config = dict(
    d_model=768,
    vocab_size=8192,
    activation='swiglu',
    norm='layernorm',
    norm_eps=1e-06,
    parallel_block=False,
    init_std_qkv=0.0315,
    init_std_up=0.0315,
    warmup_steps=40,
    schedule='wsd',
    batch_tokens=131072,
    steps=12124,
    dataset='wikipedia_en',
)
MLP neurons of a small language model. Each row is named by its layer, matrix (down: output weights) and neuron, and shows model dimensions 272-367. Each number is 128 + 24 x the weight over its row's rms, rounded and kept within 0 to 255. Numbers have three digits each. A neuron's up and down rows have the sign that makes its largest values positive.
A block is one neuron, or neurons of one layer that tend to fire together. After each block is what it responds to, as a language model described it from the Wikipedia text at the highest values.

L6.down256:126169152137106186175109157079153103122152147150117126139123136108107118116123104120127119126111157112168140165136126111097139119133114116128068125121171134135139129135148096156122158113140138142103138157117138122130143148126097153122133151132171129102099141151124146139135158122153128136
L6.down344:139131152123111134143142123140114097105111146139116172132116140147113087094152189177101119167151122127089134092138132123091148164151143154102093122049146137157069164128152182114101121119105139134095083118076149146120161105130116126146112122150108133122131115069109136109117145138149167109
L6.down421:087148173137122166115154146108106172116119099154198117074106095148152118115139142127141120150118133135154165153120154116109118125128101119133134142090117150106113066089165111159121133150132146134131125112125136142144171111120099137080119145166099151131135069178150124087117105076138104157
L6.down451:150072126128103120072103113165136169165138155147127139129164135110131091160125133103119140109107143156085110160114128103136167124139092129123109156098107142156147111105112118069100110147115153135149120123166112141157123120101115121138115126112151123086144129143103152112174125189116109092
L6.down481:092115129139119108125136096097164101132129130092141145113121113128151096147086113136134132147146109124109116156152106143126162172091167115120126103125125111164104117159151131086105144135101156141130105108125144112102129112116116069120090146094125102108091123125143140143116171191128175114
L6.down486:127099147111113157105115140112132121125120132119130102130165147145185138127090176163158102117130070117139131133124130132123158130101119140149125113108120162151090139150127126142116098113103182170147132085136122127139127135154118144102132127108126107141112122179112114121088168114134138134
L6.down683:142111134121134165116113079146141125131139164095108139140108134087156133149126118141118141162123114101088123136136109134142139180096119151116115185148128100127129119128133150133138154078131138124112121098142091130128151129170101116139150171115186141120147117134121116117119122142125094135
L6.down943:135122120121162101119095113103152177135152144169091113106163081171064103128133139105154127135133120116101162158196108106107105141111141100166123149107112147138124088115128079151087145107101146115129120116169127111125164131087105142128102151090124113115109159133097098129132134142081119143
L6.down955:104105172135148106150129126153104096131098162121113139175139121162114189114103161114116120090144101101094126183146101146141153106139156153148147150120121170103132114150133107120113138180122117091119121149099137172150137139074153115183123127103109147106139141179122135160105162157169138109
L6.down1397:105134066157156118141113088103121157133170093116088096123129150134133115152145091129116122159124126141128121160157151118099122141124134123119123104129135110123115124092135145178139101168110160118093073129141097128130139156124090126126151141124130102146105124109135122141145093142089119119
L6.down2184:168122130164110123167134146115075154137135136161139105098134140170141139091149137148119089133141137070164144121126151122107123134142131137141132129161126138120167138112128135140145130074144113120176129121174106095135093085153103134158130103122132111107154130104157125124168111108129138111
L6.down2293:104121098135161110075162141111124077185116137128104171105155126149102124092141149109118074129145102113102118118102147149133126118102128150106167090152126171147109197125085105156195169118124129145131141098097104101145124138130146135149127112080188108136090122108129134098116150142113101090
L6.down2366:159153142147091140117160143135131119130117146110102129163139138136133110158123124160162122125144121084108150150123143130186108129111153166099152160119169120158182134147118113149104146133094122152131139121134201082151132134115174134172114129157120169107132104119112079089153106141179120116
L6.down2378:160134108160122136123131131112128068142132102166136160188127117113109131119092169145141161090118142106136140157106142127120135124132123100135086102169141100099102144122118148115110163168147137102154145131145136136107150157131125116127117128082187104130125116146131157131168121154176122138
L6.down2654:116165131122122113136101151125125078105133141141170104159149128136117114127136100141113087113100120101152122141118171142118108136199132150129151101122159141145177162115118102105142106129079134132121125103139139157163112158124097190130140150137104115118136142177128105170127181134110108166
L6.down2815:120157118124109139174113107132070127121093131147120131129152130126128094111125081104123080116147119096108167116095152131132147138112108149129128108155072140133116094153148137108145125134133135159113129120146162171149111140094094128132100125118131196105115118137124114135199134155106072145
Last token of section-heading nouns such as Reception, Personal life, Cast, and of nouns after possessives (his position, childhood).

L6.down517:143129119112142129146151117123151139140117081104129116101118100144126108163100149149122165092131154102125111130092151124136158127171131120134104122109173144116132102080147150171137111109147139153137149118160137163099108108128167124110118144142158110149140173161148101124145114121132143095
L6.down604:115170111125164146111114136099129104143144085092102116120120174134118143139125138099122158110129148136155127096115116116133149114126109125125156096131058133130100094110117130144100101127076092143130133141142182152130176096112155194133137140116148191115115160156147132117109134126109116123
L6.down842:114156128087112152130116155104125160167148119145127139113128154164181130096163105098139118136120196129177139216109125148183137111140140098138145136103110094195119141129138124147080146138126136131109121158126099137146174111106111120143107081118127124145129137152093076144118127182179134114
L6.down854:150129141151125119156116096072119105110142136145089131107125115116111076058127094084131127155126135119134080115137121137161098117125134156152118114150178113139096109119134115114118129188076083113132127139167145126118136103148155116088109091084157143136162125143101150123132138133095130147
L6.down985:143126114163149112197124125133101162127103129099131097155168124140073144116153114134152154164136106131063113119143159081131135125108104144119106111149143148134170123124143107117142083119155147092133112078112128141132098076172119071100132134113133107111104123144163145139143099111117116086
L6.down1015:093108159134121149151152074166175118111120064113127080156145124101138152121184082151116072093129142114157137132142125105112144125145132160105134146159101142117138114138135155139128113125137190123147124175136078156126126153122146130143099070155140144170139150175136137163165161148144121143
L6.down1102:169147072132090093118109150116117106140135129107099130119111116149097095092124121121132138134119140134090125115130104125131125132104149116182076140079096139134112135114126086098136174134090148125140144135120080132139117131115070125121148139142148124145134176141131113148115148152162121130
L6.down1643:132135119148135125100111084117170127163136130172092096130103112149135129154102171134148136123089118143120142125129081163128151172155070109113151110127146097082124148146110127128134122138131122113125149081125124120131125071073143177120149111130116132108141130132117137103130144149101111126
L6.down1780:145128144139139139130114093146067141135121128134151127147111147099136149112100169121126143084108122118109139143114152114113151119110145093122125144118133101163160115104115128135148115107104098114113062161147157144138103108132122146121099150118105082101118091124127152109090112112100174110
L6.down1889:157114128183118119109104147153131097142124110139184116138091129100106137140142124123121132166111152134142076164129133121119136129144134132121100098131157125149162162167098128101097150140127101174096059146102133145135133136145138103108132112119133121124117140163146134119102126137168104111
L6.down1919:136129166098140149149173137111144147122168152115106109121142146105130118120126162189126159156166155146121143075096130113122130085130171080090123138144109131138112068109171117170148105091118144112136135096109124120129139104122127144124127108118168125165145116203124101102124133114159134139
L6.down2042:109131103091153106138132145134177092121122119104109112122137155160148098129080132118125125127127138178132097134116108168164129113133127155170123138139124136116129106110141178093142120172103106072126154159124137086108135127157100121120130160127107125111115105154181141100137130109173098073
L6.down2251:137115111150122101149159124122131146140136116103110101119120129131141138175097136123127124149149140162140158161099124124089184117150135098157121141154129121133158149097094102141105119084164125144102100166156113159106193111129174134177098099143156129124119139139138100114184124130164171149
L6.down2459:121132124145126151127207140130120111136112129113129118137142130113152113106119099094138140125112121097118104129146119153154117156113089126106112104126126125116169079158171129150137152105141157143183123109148100155160081111147102128128123128132113126111149106109128127121130130135145129120
L6.down2640:070186108171129118139101132133084117151147060135092118125119120134117134141170146106101127134128120153182139103149148118123189124134159109156125139133133105144128115155118146142148083138145157120131139113168098145113120115143134150068089171129119143154134145135126117086147140142132142137
L6.down2947:096118113137119119097127085177134130166173187088128102117126147169150124106140092107129110167092087145166155122117177118132073124146151109094135093112151141131156144117108119129113138119113094134161162085121103163115142100151090123174117132182108120101152130185142126137132154162127124122
Closing == or === markup (with its line break) that ends Wikipedia section headings like ==Personnel==, ==Legacy==, ===By birth===, plus occasional paragraph-ending breaks.

L6.down184:146143100150113095111140113153109110126151123206176110105187123124111102073103086153100103133138121106172132149114108141071099100116145116170187089139099132126131148130148146127156142137126094118091110127116117154167123118139116118159150107098112124111066168085157148150139146117107129107
L6.down215:112197109124097158142086098139104135128119152154088144127160103145147134109138142105141142121143099150149137147094124137115169114118139171138150152138147139136167107115137100111116142159075143135119121137176149134148181119096140118109085160148149169127130118116150138065112144129187097087
L6.down589:166166173149143164089091139093124119119166136130121129105120115166153149087122158124135132090102120117121062138082096126115151117119128100132112171134130115115151093144123132090119079154157148176148111115105137137149120111164152131122118099138150137126112190118109136100115133169108167109
L6.down612:156144139162154155114108121129136120119167126113096098081116130123124120162131147142106107144111110136131102141140101161092127125114154145129129107143097128112155126143114166107084110139116140194172146120125117117132156160097137115089132127150137128095113154135112126149104123125168150139
L6.down1097:125129130110146106095114077103137100129111144114139073122166148136091186118104109134178084114151128113144116165103117128163134109102135172115138163135140110176117110143166161072074157146132141108151138147138113108175132121127147145117149110150136197138158141105178110123132149107137109133
L6.down1502:100087125096098144129142148120129152120131179165153127129141095145159213115120146146074134090136118118130102100106099135134140113130156128131145155148124125122111162143169175103158121163097174171135120174116129132120153126140099110134174161117117145141144175169147158125151121111097084124
L6.down1574:174131143138095110153140105136144152110166105100129108094112086105126152142141117106179161109162106130130050104132121132086127170118116101129092134140149129080126152124092132105115117124188154131136112118130099113155157139128168128128111177171136140122110088138129158136149162146091159132
L6.down1789:128137136147142144141095108111131095113146105134140107080146132103101155155120121142139120096147090113159142069115110111144114108129144123102160127132178122092160139135129129140106121073115115162126122105109128140112151127170122094162100109114091138147114119147144136148149171129124106135
L6.down1897:140142141120125123112160173139101173151101127128122117102138153107094153102110112148086129096132150125086082149152149112092101154108152130119139145067081130128090127149108094104142108152154135110109104154101142116116131133115127157160119117146140124072127153106105130136099174117116114143
L6.down1955:156099084116132082141120120109122109132108158130099130103149126162118131135172154110146141113138134123075147135147132137174149087130122155104133118077140120141131127125123142175144123115116171092138129138173126163131102096155131119124125115161133133109158145141095088104096151154119130153
L6.down2109:120144167139088103107153110145152150162133139086092114129101138078131117148152104141141149140137117156160144156101155116091122149094160123093108104151146156154123168129148145103147162142130150116146082113156098145156116132096145136138177160120126133129171135159116117131144140111171121123
L6.down2170:156091079115095117162119136182126128134109156106155124085081112112129099087141100129101136120140121144170170076124087168165160155096076169122098191140140132130101128120117118107170138123089149102131150105154128120124112162118106146129146124142135136148103101113161130080132131088142124114
L6.down2187:129122162136113166125170104090120087098150170158144138095166162166129108171109132103113142110143160139137074150126081129098110131112188166113103166164125143135153073122110125129151183167106119114097069171125130136136117130145093112128073116119140109144145131140138136096173101114156146131
L6.down2512:133147142144156107135117109120117150159162135108097115085109120130155061089159150126124147116143104109105163093143105134122146098110159103178138160148079129129092157138120112142117121142110142150095114124136088143131175129142158112081143119119076145130120169130115168089128090164161164160
L6.down2705:143125113137120148065144102110142129114105156122085114125135149214191142128106083144137110127121129142081133149108142099124114113176123089081094105140143103114092149144130132123113137172147135137122145151114197098151127100154122164127100126104162142094140116112108102097097101131092151107
L6.down2714:148126197178074110167099139103093100141129129145140109150133123141130128154134109141174165116107099102102127129134065123120155085143120104097167148128099095116065143135130083118153102111127161130116123131167163097134103108082109120116164144112137129126142111131127124093146137111116181128
Final nouns of set phrases and proper names, mostly after a preposition: on loan, on hold, in effect, underway, Royal Air Force, New York Times.

L3.down1272:100144144130108138126143094129144109152092131103146113108116117122113106111151134109079136093148116104102151178084108142149141133122134085138124120149087128142137117176122144072142131102134076136101130158152108129114163110144141139151141110148094164153154115102087128150152123138125143113
L3.down1939:113097140136148144127141101132141074119162127138116155143142112172129130064137117105146137120156127134147126110146136169108130163113101125158128122116116170130153109110167134116101104153115114131165164136107143130132137122142165107088144127088142113159111173143112143121134155142084136115
L3.down2451:148111130109123123139116106122106117125116112145127144115076100151118136158100126135171170121119126141150121128094138117100121148094141141161128127112146111151153112088131128149136113142133111136101151122104094109112182115159137115139149102118100123130138163152153094151122133184130131105
L3.down2738:146130147132135150127126140152152093135171146108153098114115136191138159100138142162111152100119166113121119090107107118120181123093096134128101113110119117110097111098133123136148060140130148088123114140119108155137133133106143125129114127129105141170136114132133128101119137138142128109
Plural suffix word pieces closing a noun split into pieces, such as -s, -es, -ets, -ments (key-s, camp-s, tournam-ents, seg-ments), usually followed by punctuation or a preposition.

L6.down48:154119138098120131136118162133147128102130113163081094096089126122103120128135117129191110122113135158127163138143162091138139159145097131156116146152075198097148137148148125131110101144141163081108106155150141124158117135120138135133118141139150143165133097148136111108138083138074124102
L6.down623:153147127127101104122127158136113132109161155118123144129153158142141106161128110139116104164099140152080168133174096177142126130111147140111097134139118133095150105130115135126125166143110123122115148121112136148151153118130133142147077152145157110120126128113118126135123167139131109136
L6.down635:104113150100117107113139120156116186123173120119132130143123103106161123148169146178140119139159107139151128149135148065100137180111123187213145185142133127169120141126139096132127093107147141101087141113142129180178140104099156099147139119117107140123163185135129123129147129133156138123
L6.down718:135136120121117094131103100109135088105108141142103139111125127149120093170101119164153166159189130150134123085153156139148162136163090080104136076152131093125124121153148123152084112134112131144128117156125089124141127087137091110137123188154116120070120141151116156137169151095134122150
L6.down793:137134081158128141112186123124116135129103165098074188139147159109114135190129161129139108113052174153129096109161138106106132077128168139144128129133147135101124139111148104107137145140097138086139114101109119135117108131138122111153120123161120112132127115105126120108161103147091116153
L6.down1164:158112129147124150121129112151112158140144158063148150104135145132133118091117146143157118135126137122131143129173119144137128144127135082163105158132121130094144111083162146135131122122136129096149119098144117152137145119124096143134171168172126136113153147087100132149133208134107119127
L6.down1176:116139088123122127113122141157126124132145091073090129149111159159166102107092140123146148135137129120148144102149137144118152116126123092146126123109166164135103126155164142150067149111131156115105174080110107126114132138087135161174068078151142112149088170080176126115147150141132144135
L6.down1563:137142099138147129142114126130131098111147132102130151133156145108092150142115103126123148159123139083131126120134123143134130120129136139141118136122171090101134122159136171155075153140081118123099134125135092162131141147111068137122134098110092110087146145102095112102131156108167100113
L6.down1578:101188087129055105081169158145118088140176160121100129162151156137129135140104091117103156161116131114142153122091153129117127149102123127169115156125110107148164112128140131100159158108147134124138114168114121151119120147116145090141144116129171123080096155097128093117137079097128109147
L6.down1940:052131106130129150095137150171131142150093135125126129130090145091123115154143124134104165141115147178123156128138172134113139116113140106157182134118138164144066197129099142124113134150140100125149110094099142166119119153160162148172133137147141090129136098107159116116120134112086142148
L6.down1966:137128128100140149126132133130165190106119129123101132135143182132169182112099176139115070152115089157117135073070143123072102137108151133144111120116148151114088076136109126146135111138111102136141152180136093119145142151098085145099132094082158111121144090131100114072149108149105117174
L6.down2050:096119141114115134134144097142113121147173111121147124113149122114095188114128123113167126111110133093162130132169174095115095061110159152104137136116134139100139134084105141161131156126111144137165100132067176167150137173111070123171120116118179107139107156134138107122160107143110105158
L6.down2108:141106139111118084122185136146135157088144122101090151120113151102121123128116126089107064138130116132128102160101113088104145126134095173130118127142133113134150128110123107175131159105157121091158148177138124147123094170096134123145115122115113144086120140106083118133117125122084108151
L6.down2543:122120120129112178097132155144101131105143090092088158110161190137130120107123118151111112151129122125133123156116153110116119102139135106109138142126130130123116103115116128117113142081125133137105107113115098137110131132082098134118102132096134054098133176076167160143136101137140112113
L6.down2759:151134094102179117166130132157129151144159133111115109167085161133145084167099165153079077164105102136121185103159139135119124166172154150176117105096122183123148125134175151148135110135147137180102132156096116134112105158183130150084119120148165156125139108124142117101135073131109110122
L6.down2923:127099100142121149145128133126109126109151125168154136151103149089130125131143140136113152135105165113106128141112157136135109084099165118113110135123113150110089092143154131139106100167138149111132179140137086107118099130103129110117095124119163144112080101110111123150145136120135164101
Complementizers such as that, whether, where and how, or the clause's first word (he, the), right after verbs like acknowledged, admitted, questioned, noting.

L2.down1884:148119101098164150128124092147154138157132144148148128131158147137123181140137148127114154136125091107127134065101119118120160104111130112131111122152164136144137105108144143151130142160136147113122132126100153161151151106106147139100115137147183108105152161142129142137137131103131139123
Closing == or === marks and line breaks ending Wikipedia section headings (Gameplay, Plot, Species), plus occasional words like how and as.

L2.down1061:164115104061151152125058125185137166123113127080097152114109125179122127127115127136144119155143121166160109161091161123125126121126144115124171128085155127143099136168114141168109188165134137140121133093137124156129133118118134115176153133119187157104142187098108149110117125124144108108
Final two-digit piece of years split after 19 or 20, as in 20|25 or 19|83, plus other number tokens, months, and place names ending phrases.

L3.down1120:102092115114112070161160102157135156124172111113082101107115135099087131105115148138157136110154089149146131144137105113181168113120135087141145106123138109114087080141116140169115122156096090129111139184103130153125098139140132103127153087162102142153110094111136104122164133172120116121
L3.down1357:127147141060155143128134149158165110120107140109144139133154138115108144122129124123122156133156159142149120120153098158111184133112114110101101158134106115148117115146130100126119141117142127115094152148154077152178125155109093139136112150091127151118116107146121057115141122072082114131
L3.down2290:080133138109134102108152147093095147153094114100144170114119115140150119094099161142146099117142133119159136142147129132142149139126071125174138136143130112122092135151129123129126100145102136121140120161158099134128147133115124091161101140122132159111149113141118166167125128106141124138
L3.down2543:158108100173141113174113163131200124126122081128156101077136083105170135144116128144112121087110123142205167116132139101107158092148130112140111131134093081122142126169117148207141093118170133130118103205081121149103105115154125095158133117102140123175145123152148170118094144119101108114
Word-internal pieces, mostly "ul" after a short start such as Abd, D or sim (Abdul, Duluth, simulcasting), plus other mid-word pieces like "ou", "anner", "ens".

L6.down2:134119171137113114097132104107130116090113110164035144082111103105154096158133178135127120146146163154127136133123133168120123122169114108081135162137136115139105124140120132079095109116122135105082151119134112100115121132107159146129110106141083146142112143094203122149130134156107097110
L6.down173:127143112141117129095160155131115129118114136088111135164121120143123159121117148104176113139115127132130120103165101134086125126129123127098103111117145142104136096141139132133116155120151158154089097112078160129119122105093095120130123157121076141137105088171174124076130130074096138133
L6.down514:141108151134172160113152180152179156131121140167102148132148095163158089174141115150133140095095077102110137133112149153129126122121100109096140120140157146100166147119121096144147134117073103136126116106135101132144139151115119123122075111124148153101103099122123126103117106107120085090
L6.down739:092119163122122150150164133130122102148098171142108099141099185163080100173131111144171114082140096143130136119130114102142108110128131086152125146138110137130165151117105106110123112109078092117139170141100115127158118116118123113145104122099136134121153089154155082187162141107146129145
L6.down835:126097136094157160128113116159124166098149143126113143220145112146118126172143061145144134131155097146123086149133118126161097185167138121176133107145154164133144099118107119136170100118155091061119176142148123118123102173128098166112113128123150124123111115108135166117166053149108126131
L6.down1005:142145109118117156150169131137134150151125116104116110126153151150145145115166157110097075099130126116178098140142141120137087133159061106162143107091136111114108126140124176136136137095168113134152163128136129134126133083129136161157136117140122141141156136131099100144137169116111134146
L6.down1083:084143157150142160109126155100152141121119143119104161124136079098124161132140153091170125200137109120081054139143147143141142150120158092133102103131169145105136135127160124135144123136112135115120120120132126072140148152105113125162154131141155132149107122132116159089114142130132101162
L6.down1222:103099157100157099106159104145163120121184195146156108148132137114141112134130107158151160115188179147132165140154131134111118153135113110134111113141078122131116095123151105073106138100120105107100144132085089088153100098120111086092128152141116125089124163125111104140154150124137163154
L6.down1312:147129180121152077177094109185137109154125106116115090126131114153151089121142160093132133116090162096093137101168127115138161129129137135123145111137135112134147116134114132161136138151161108127147158105141086139151119127090131160127117137141115110082118079095101149126162123167119147112
L6.down1316:115112113155120130113131134145149177123108136166085136137110126165144092169118112092111163107137150165120098166079112123147083166127112137146083130148114119144148111184094140126181082117122113132141114167126134141122110106101167118116131152165168125130137104123131110123117172158119118143
L6.down1741:160138091109121121107142143152136119114095161118125113133181168089141099141119148141131105170146132144138148151116160104115100093155092118150140139131138094089140115131092091116121131148111162126135143077140094132087156115121112140158135121092148106098121141104111087109153104136158101117
L6.down1831:099150115141117118151118155134133137140099114094164087101136102090102151089144117099082134115120103132146139095108172126112104083124124129123123110119154171117137147121159110059084127107138152119088145152150118146158097119099164157129151107138153161108133142115083124125155165133124098131
L6.down1950:127122146132133122142112108118135098098129118204108117149119108154109138109118107100129129135136099098100133144146126086086136117125138152128083123112104130106149157138179128138086110142124161138127127103093133155104142124176105137123108106127136128120121121167077137128100124127134076122
L6.down2067:136090140102139096132098122124146130098157135177128099122169147139120066114098134150143134114128113114155141098161165090113120076131100073111151131124110150110144119121124154134142156124115126132138156089096132152114102097137117157144137131107110153134105084116088160144121110100095118112
L6.down2482:141137115090134145121132098112140100146140143057139124163118174124104135109155127131122127121143149109176102102143141142147162149130100122153149132138111140081186133115110125101128107113133140126135172137129101126127160133135119130152116125129152138159152150117138158131083113107141154148
L6.down2755:106105113160129140093119138150126139159145109167105122069149090141120143170163152118137135133122108157152138119111144141130116160123078109205145101160097143100153116123126115141081108124106139135161131142122134134104184098098149157113097107133152164093150127114127130110109122118153109139
Second word piece right after a lone initial letter, mostly D or T, in names and rarer words: D-ow-d, D-im-an, D-ort-mund, d-im-ension.

L3.down662:095120111112087125125092108126105103156167094131125126114137117166114113104126101158161135105141115131120135096102126070129192151122165110155148104150114176137128113145108167122091146139121133094132119120124141152137149141160104128138133144087133105119132116143149134114115120091152134102
L3.down1323:123160144120124101120159133120150099128171062142134104116165129151116126102098122142109152137126161148130144107136125104074095105107130124125104166117162142106128145129118077117178144143126095108097171149129094122116130109160120087152103146117109150153156153081125144121104147117125113145
L3.down2362:138134147116113123125084116144125145109125113089084133135113133161119112106155141143113128109166138121162149111119092169101173118118131073134180120146142133126137154099128143139158108144103096110148165111104139168110153084127129097132083110111130128077120149121119156133086119131137093096
L3.down2952:144144132088113152140116116107163176157137123088130120105117137148080120151129096117125098134121142146109153111108135103171125124105136149136166099174147147124094139139137135139161117103164103120140129126153137130143142116137149121134130066083166130099170102133123108150144120145141132143
Last two digits of a year after a 19/20/18 token, as in In 20-04, 19-96, 1979–80, and the comma closing an opening time phrase (As of 2024, By 1940, During their independence,).

L2.down880:094130124107132105155147158153147137181105084142091118117095156154131145115150126150123152132128140109172143133176123135121111151144143113111089125118121127099148139141112178073103186154128136133146138146121128138144122129083125112061121116118108130108137116101196119119085137088180134121
Mainly the word "that" as relative pronoun, conjunction or demonstrative ("a rumble that hovers", "That is why"), plus stray fragments like "Th", "oot", "W".

L2.down2436:167120146121142169131150158170149100130147147091118157138100120144098127096063139174097178114139134128103099089138099103107163118106140128121121096135125173122160099151101145124136143187122141111139147122151137129134124139137165127194130112139106128116129156158117140152081132113136128123
Final pieces of plural or mass nouns ending a noun phrase, often after "the" or a split stem, e.g. po-ems, laws, p-apers.

L6.down187:161130170125135177127127123088142087138124154134124130149153114197135146092122113154112103137146098142120138135112095132132133138126115112118061154103144154117118140105126138134154136099145139146112165144122125162146126130155117090125073115125150115122121123135114148122132111118120174157
L6.down192:139102136119118118136133099132142098122115111160141147146113166152143121155117097136143132098131106079139109143074127154116145156124141133160165098127143140112129182112135136123143137115094114153166114182136157126121138094106178115148075103167103137154118099130086115176129145132144118114
L6.down284:141117128124138141134150126139173105121125141133153129156112152108105116106153140126148120134112142086108077107085146142147125121129174096119111168172134125075133158104157113146087152130127112123110128137127146132145198090115126145197147141137125096121136158066106108097142086169130049118
L6.down1283:165111129147146171150093125171137124137108143074124114134174140169152133152149156130145135113121087091124123129128129109149172098167147107135108134136120125149084152140079146155137138152097112141144126119117152137150088150114139093185130078165136133100087126145111135127092165079100154127
L6.down1441:136125124101109151137132119136158120166101119085105151142129073107166110136129129122138109162156155109117115142122089156103152119177154150116121149123128130149118082114098175177115144107109099120100137101145116150146140092120102106138104131114157107107163105097111143145102155163130127079
L6.down1456:119140139109087132130130142090151151145096114116146104115098137112154119123115145100145117087120121152137132140143120144123123116139144168127152140141157104107099153102148119117130141170158118090134096173128105123049114165097152095099123166113176143128140127121088103112106149114105141158
L6.down1554:121126104140146136142121132099151147144129156120092077135116140126135152136157142169171118109115102103109100099121168115141089078086115142114147115184142142109096159097114153130116139130123115108107120131148116168140146100124148114114119120183127192123150092096104120128115114081138079138
L6.down1559:163141119167127154097106127179158092118152119161109136126128130171106183114120126148100100105136091090128148159132099119157098128144115113130131098138146131116115142157115130100108096115125155174116118119144170104133137115134110153108101091142111103110119121101130193151127128119138175118
L6.down1713:134187112146107117157121127100134123134148119118132088130128156157125158089113131142150141081141114126127140155158110160150147059132134142158131187133154118165085124153099146151142110141131153148121155132114149128136136113117153102133101079174126125107170112138122155117074078137119129140
L6.down1815:103127113089137113137111156089153136121140130099132136125139121145133093153154113149108153114109093131124094161149105149158137139124149121159141162151103130092119124125137119144088159131117116159141099132122115083158109136154117131138116137169126122128118125116111086103153129089126140139
L6.down2513:118112101126149118075102112145115107110135110104100121130115160109084143115137130154156129104112166106117141124145092139200143105108163169154096112142110117138156118134129120145125119131152105103157112142126123144172122132123115129181130165115137112153097148142110116111104131118061158087
L6.down2567:081104126131113116101135136115122114144111124136143111112128123149143179091091112133120142137068137141116110114113123155162097120172171080091156130106146125139091145100130133145101062118124153147113114101154143109121168139143101160133111115111121169118123133109108124143168126178124127134
L6.down2718:124136118120108121087070116157116159124146105115153157095121184134166093118148100170150153136123127149120118098140107151138106159117125098123097197126147102150154168114122131143098152134110084106126106125165123108110112111165139102137159182123151104054135147182147161120124150124184154118
L6.down2790:148122101177129138094118114131111121147158141102143180114125119108123155172090063134084140148126124127114163103131115142105142114154106145084123127126132116190096093140076137150105133138133098143078091129119115126123123104110109120075167134132143103121118118115163175126114159143087130110
L6.down2829:107119121108129100118113088121105103144132138091096169113089132132098150165110088155131115128124164128120110109105106151125118113182153156108081127130121164156075126131086090120106161141159127154122110148132104126124168126119116126079139110128169130139162177138133138142061143137142100148
L6.down2993:144121119114134155149124117111112143111073106155079068149117138129134146158110112131116084129126173167140146155110100147149110150093123104082141108145155145105139118121132124192100096130144169151154173114084140141142138111110135110134129108118150157115088117083115141142143168154163120151
The final token of a sentence-opening time or adverbial phrase before the main clause: mostly year digits (In August 2020), also "In doing so", "In return", "By the end".

L3.down275:118135101135102125163120156105119116121150125160130082114160124110126097119111079125138159095109150143163114131132125152120161116118120112120148130110111157146133121143138136120149173079155164190098093144105115109137140166129111099110072154156117112116080168128112147134121132117146118128
L3.down876:133128103144096145139143156147156086135118135138104059165114115161113117126145122107141110131074090120167119119125149175122142128154106091106085089155134112147116148119096077115077120146119153146133154162086097105133150141095142109135132149121119147117167120111164120087148107101153178140
L3.down1531:147122111132121154135097165168133173157132188130080097101118141140121094157139110127154157104115100130129115085143142147144152164074129151157112118166147126132112113114142133124132173106134131121161106111109163122138162129143166142135099128124159109164126167092123114129100137097177122150
L3.down2100:106131140148105108115148149123140117110097117154124127107124097127099170198135094119158157080163124129101100121123111123142142137136102080080110114149133159136101117137146120108106137171112134115160175141175121150116133078137109106137144154153148109165108128138141141109149135090109143121
Fires on "that" opening a clause after reporting, belief or agreement verbs, as in "agreed that", "it was believed that", "argued that"; weaker on "said" and "authority".

L3.down1752:129094102120110133163147105099136085126126119117145148165124141125130122125125103113121112145112179085120131130136181130124146135151123152127114128094116121150096133143133132151091123139150120120143129096135111119171140119112084127171147135091138136122120202157096128103121153121095106112
L3.down2034:141137100135132135138124112152121126126119102137142144131122127135097109119149137132161132151148131078130110172135121117121140121107109102108114129133105116119121136141117142098120142122111140114125107131149085167107121097162113092168129135125168089132145131111157154143144141151153117144
L3.down2063:071148183125103085106132094103130143105171167108133125124126099109105165141175162107112148135137119115137113152158134080137171145089133132152136163157133136152090111123170121168152108131128123140096121145134149086167149126143113113119091123149175142097143165139145128085094079161134136162
L3.down2944:128159142156115139159124106108078087092149143089135090106121149150104116121142135113167185117147089115136121142145171133116143138138129092118150129124161171108124120096139137175111181130175160113091116148114143143156127113107142143112085120109135168131125122119092189114107108153094137164
Final pieces that complete abstract process or quality nouns, often before "of", such as -ation in implementation, -ance in assistance, -y in discovery.

L2.down1537:134131119125104129132120070118109108092142132140073118129094114127145108131126145118170142123168152148107123130143082151159131062150111107067170149114153128140125118150157171180152119105131128137115154118105073136132121118116116170145076089127144101137111125114137147140107146113127120118
Abstract or general head nouns ending a noun phrase, often before of/comma, such as format, capacity, rights, life, size, -ity/-ibility endings.

L2.down2628:106130143114150121129144150141126131106117103135091149144087105160100126131095070125171148105111145127112115180145103140122157134134130087109136084120163086124126105203143149078125154152152145152167100175127145112146134132154112107078154114102053153161126137098143127107145115099130153123
Short vowel-plus-consonant pieces (em, um, ac, iz, ab) inside longer words, mostly foreign names in sports tables and lists, e.g. Kemerovo, Zemun, Maurizio.